config.yaml
vocab_size: 8192
norm_place: "pre"
rope_base: 10000.0
lr: 0.00251
beta1: 0.9
MLP neurons of a small language model. Each row is named by its layer, matrix (down: output weights) and neuron, and shows model dimensions 64-191. Each number is 500 + 50 x the weight over its row's rms, rounded and kept within 0 to 999. Numbers have three digits each. A neuron's up and down rows have the sign that makes its largest values positive.
A block is one neuron, or neurons of one layer that tend to fire together. After each block is what it responds to, as a language model described it from the Wikipedia text at the highest values.

L7.down17:499445554481496488468496520523599487505481524511538516448555447560457458390522560462517527440504412585513515484415472485461513540462514478447452552556367531441585475464526509465453557442508544500483496461419456483471564482484513527415512545452440548405451469459472469398496507411491407482534481456541504416473560619507584451549417532471488468433558543493412495526530515530478581500541
L7.down48:482564425433441550462395485526424507509611517474470488578536452445525509502596593470534481463542599519532581413470505566477611477515421531494450477499438467439512525515461458469445447579512498460564467488467537541521481549542487535502487521554500511548500490563589499466506486452622487491629549583464486436417504448530514496502545562485506471593405482455497494540540477475479557488428
L7.down52:509505473445446458521507424436557525455553441522503561573514493462543512549485580417421491536422505492564641448422520557577443508478485451504452505480422561538407512549467485518472527513496474478516420509515506551583457441453519478486502533501563434496504451509438543509476511448588548425510402483481509512422454411438576514518471571495384588520581430553521470523416625577605548448441
L7.down57:476531435546436504540482486553587496515517551557475550391497563504535621522455472586505508432523539618460540524576510574487430511546535469427491518514558463542546505455440437431454503547577547448486497522475437556473534458585436509459480551482537449545517462496557662472467504502438428452530509545491537506607450573510515450503564426533533480594482466446526555463431444580454583415525
L7.down59:481504545458458555492524381573532618573548528488505524467489440588501638531486429512446542477516424487454572408592584625517510495513548385447512560438552569487533526399521474494519624436499571455467495526581583423504566442472500458550469512460497474561472528484476475560401510580467525498569522492440537477457535555442502500464466458555453504507411523482474541578503504420474471469543
L7.down101:625498443510519649556438493540596543527492484440502468544543577477449504503550506477428489502443532482414450507461559571458554518546378517448558496496467483487505574604500478518467521458524506454517473574566417516574446483522588581421576490553509489471538628459451565474501515450514479455398502430483475580525463545513392512546509516497555387500446524669553498485579481535498495465469
L7.down117:474437477481465436507551430468572462428481550545414567514504479575548495497553597418517447462570495500559522518439506497567499546548445483514515435473506552519493483480477556538498498540515486517475515480595523512493574546469554535474388485493494482451526525499441405498512570464453493451516537515453345528558573515606444580544453497424544417471452503489607595475532495470515522417459
L7.down466:452497463567503579480426577516469506474603493487504504523514508530451560451470627600428487511512458564619403482553521606448538493514502456435424501479496506479498572579395496517489485520552571507496496447510465522502532570465563427460479573460514546446519454451483506456544455518502541533594472453475506476497484433513549466473504523447419463549408533602580540422588458512513462480541
Description: Sport names, often split mid-word (foot-ball-er, ten-nis, baseball, Cricket Club), plus "sq mi" areas, section headings (History, Later life), and word-middle fragments (gradu-ating).

L8.down286:487479461530526587555473571439426472488469470451425510549446485520458459470513497535543435383599508404465479436515429490480518484479458518451574568480483529519523570526469523442549492602448550513533468472593482572459611591527484427462440526425449555502499523477505364463475553387555534489534503489524505571530495574456526474472556527363438496609419489501500518528546450590531506530482
L8.down298:512442458512559550543468559520513431408453474509420513495432559516439479465515531485607459548499527525502435431495508544532470433418465434490456537534529581434522401453538571416415388442528544528530488581535446461509518511503489434471371532462435483426486489485530584450498509499584517518410502503513485492487569421561475463478532537463532540443433595518565477543499465473506442582455
L8.down301:512491547510420430456502491541465569518516474612528474451450503583599536517612659471488464508527517378494522504489498498398548511481481511373432599467477497525511464445516450433492426435493535558515475533521480546676542512535540512548450558561530461448491517505460483490485517446520543501450449458564465628450517448548530467476543503539457479471538545567454513393510488505441470476519
L8.down359:509452433544571488563402508475527448471564442511488478498519491584433485413419584585533546486466515494547567533567562503477477497475536545486442547523450543480449503491466459495529391483522560575463502510515572431591432510485512455452450504463574417458440528468488425470449500475571567530555472511476557541518611467486515425479541577491501530567464510515544494475497453457432474396438
L8.down363:496433483475460473458430524551577474531505426502405504456448527540582441583486481442571556469492455463459468505527482463551519528506448575522504492442469410476448490481499427411459482459426530647563435493502404486455428460462528403480470537478541420414411454518502497459525537545534455604456520481480475499517576303495462461516555566457491532578513510437438547499511511384575567504505
L8.down440:561507482538506556439359567483554478425531524565421503522550565474488483447549449585484412444499568516415498461448490486510521536419521571562469523517557505403471477557408477450468531438528546536464553563483510568430579524441448535419439556486560514440487465481482442519469481539536485434500530561465490428432551447509556494538461417476576520556588645540483463423495450554500530480548
L8.down444:525531476583535492488490493463508455542568482472514492452494479593460502478533618558543485496566577469463410509500444487501525474547571508488494449457506518516591469492457442489551458567577449514500535521441517611584517556540517495454440667547613511544543498495513508479553550519482503577566413505437472427455412396475488435526572434522458448514495605494574425532484539468473458491552
L8.down486:462405510576471528504426493447484520473451529387481530518509456531582558450445528655493543519498639648498524498567513516555534513414516539468527521534512520504554475516485466480550522488401555549461401454464619587444477527424457520521510518562461498437454581463493492466572527495565482536438431500507518587493513510551443504448520504535510594506505566559480490393618443555585495444474
Description: Final token of a sport's name, especially "nis" in tennis, plus baseball, football, hockey, in sports-biography and results text; weaker scattered word endings.

L7.down53:595447441522492412576449485419576483504491416451439518393485549534472403482349455552586532439526503457501574571421415548527507513424579417462524415494502482502510543512545516521563477418440501504410459435501621536487597537508492497516449566500491487494481483482561518565628508439477506496505502388448453587522525502491522473505552564483463603495566449478575463490554499532463390483512
L7.down67:601552531403547540470639511515418419472546463473465464512470443493532464453566696506523471523481606497509491451415472536548437508534490465467524533524593483474456574444598438594473507514495534552561497533544473437570430513518509484502417519506481462536455537432571384492524560512459531531544474520473496491492542543596467468447502577484540530453496552511504525471413468566528486491515
L7.down69:520458500569598543437490531465549494453548485449394453447452555508476464503462472480529456529556470406569456530520430435504513505469469424510499535518378410544472477442531551568506488507485608490543512495513567522463573564457435635462489522441449515497318509456482544475529559392515486504517491504522472493463428418515494424469526469394378536495510517445539454489501538557485548502510
L7.down203:463426508573497592577459474512457471448511530528435502471408443554471494514503509586564432470459506427407514551541436485555502445505444560512495439483495494542454625451459596463437492470488549526547520438594509481479513532495492489515513579427521530590433420412522537537563429569524489562376487373418571505509497547535484509565489466423454510439557450540411467541522517529604553495519
L7.down247:515469552449469538436413481432501550475475547437545506488443459541480473469386457466420542496578465520549525519423477461505537556523421499483506511438487430616455436521514567407492490554516502599509477431536463495517489606462558507545599542502513458563430554543517547523523429466499488551540472392520509510501549494553578504519535479432485569553516579561561547527503424506472498465396
L7.down257:479544553498461506465553509474556524423419456504444531493498585369578526572610561476409484495512525456517470574468485479499525484583427531458507494520498452541495518415498573502570499484430388505514468602536461401474507560535514436564537513434461491567494493465559576557550507499433557598528505472474582545442520416543542543598467518581571440416449525519585492522521538485482496481543
L7.down294:441509473482521566504465489430503464436569470557431392504472509517473519513453549484519488432508441520520493466484520420489453550507519482405486498482563454547511440508494480565457448562555418483440504580548501519513589614494426557539546612447404510529470436469446582469522526445480419589511448471554574516479411471515512411538503503497466519479481523546537496564533577539552416519515
L7.down437:556461428391533467410591490526479472456437409414400452529599519512481512510542485477479463463557480591505543482432447527491421437546513462533586501383468412463477556542428544448515456463535510527467465461406540574464657617570428494454486489502553479545448548531466515476550479499431524503453541516447541562473424557478503479581532410515532551505470446526431494426517498435476549541527
Description: Compass directions after "to the" or a distance (north, east, northeast), and prepositions or particles like over, along, back, up.

L13.down102:506527447568521467490404488461566447527410494519495542624540510440503559495527426462570478465462500514450540613523481505493580456506517561513432558415488460616479460512568501565430566483529473579513436445492583507542481672531547530528530481591455500437401520530501498444543545506480461459522467458498515582573475548529489430574462472390521577466535526574545428465427519517543440503546
Description: Words naming a part, edge or position of something, usually before "of the": end, foot, far, left, south, northeastern, as of, share of.

L13.down29:437559520543485508425598522478458422494513475446436534527504540555492568470496558464501530555524447450472505478503494459474504537467468440482489573506516446466516496493504460481418438339419471576515486491542496503495491502498434475478563342547556473391439497542532423522569377488531520560498408502385555526452549564500546454508428555534604540528444466573547464522533576517495485551566
Description: Mostly the "Math" piece of Mathematics, "m" in metre conversions like (30 m), and sports nouns such as springboard, track, doubles, gold, season.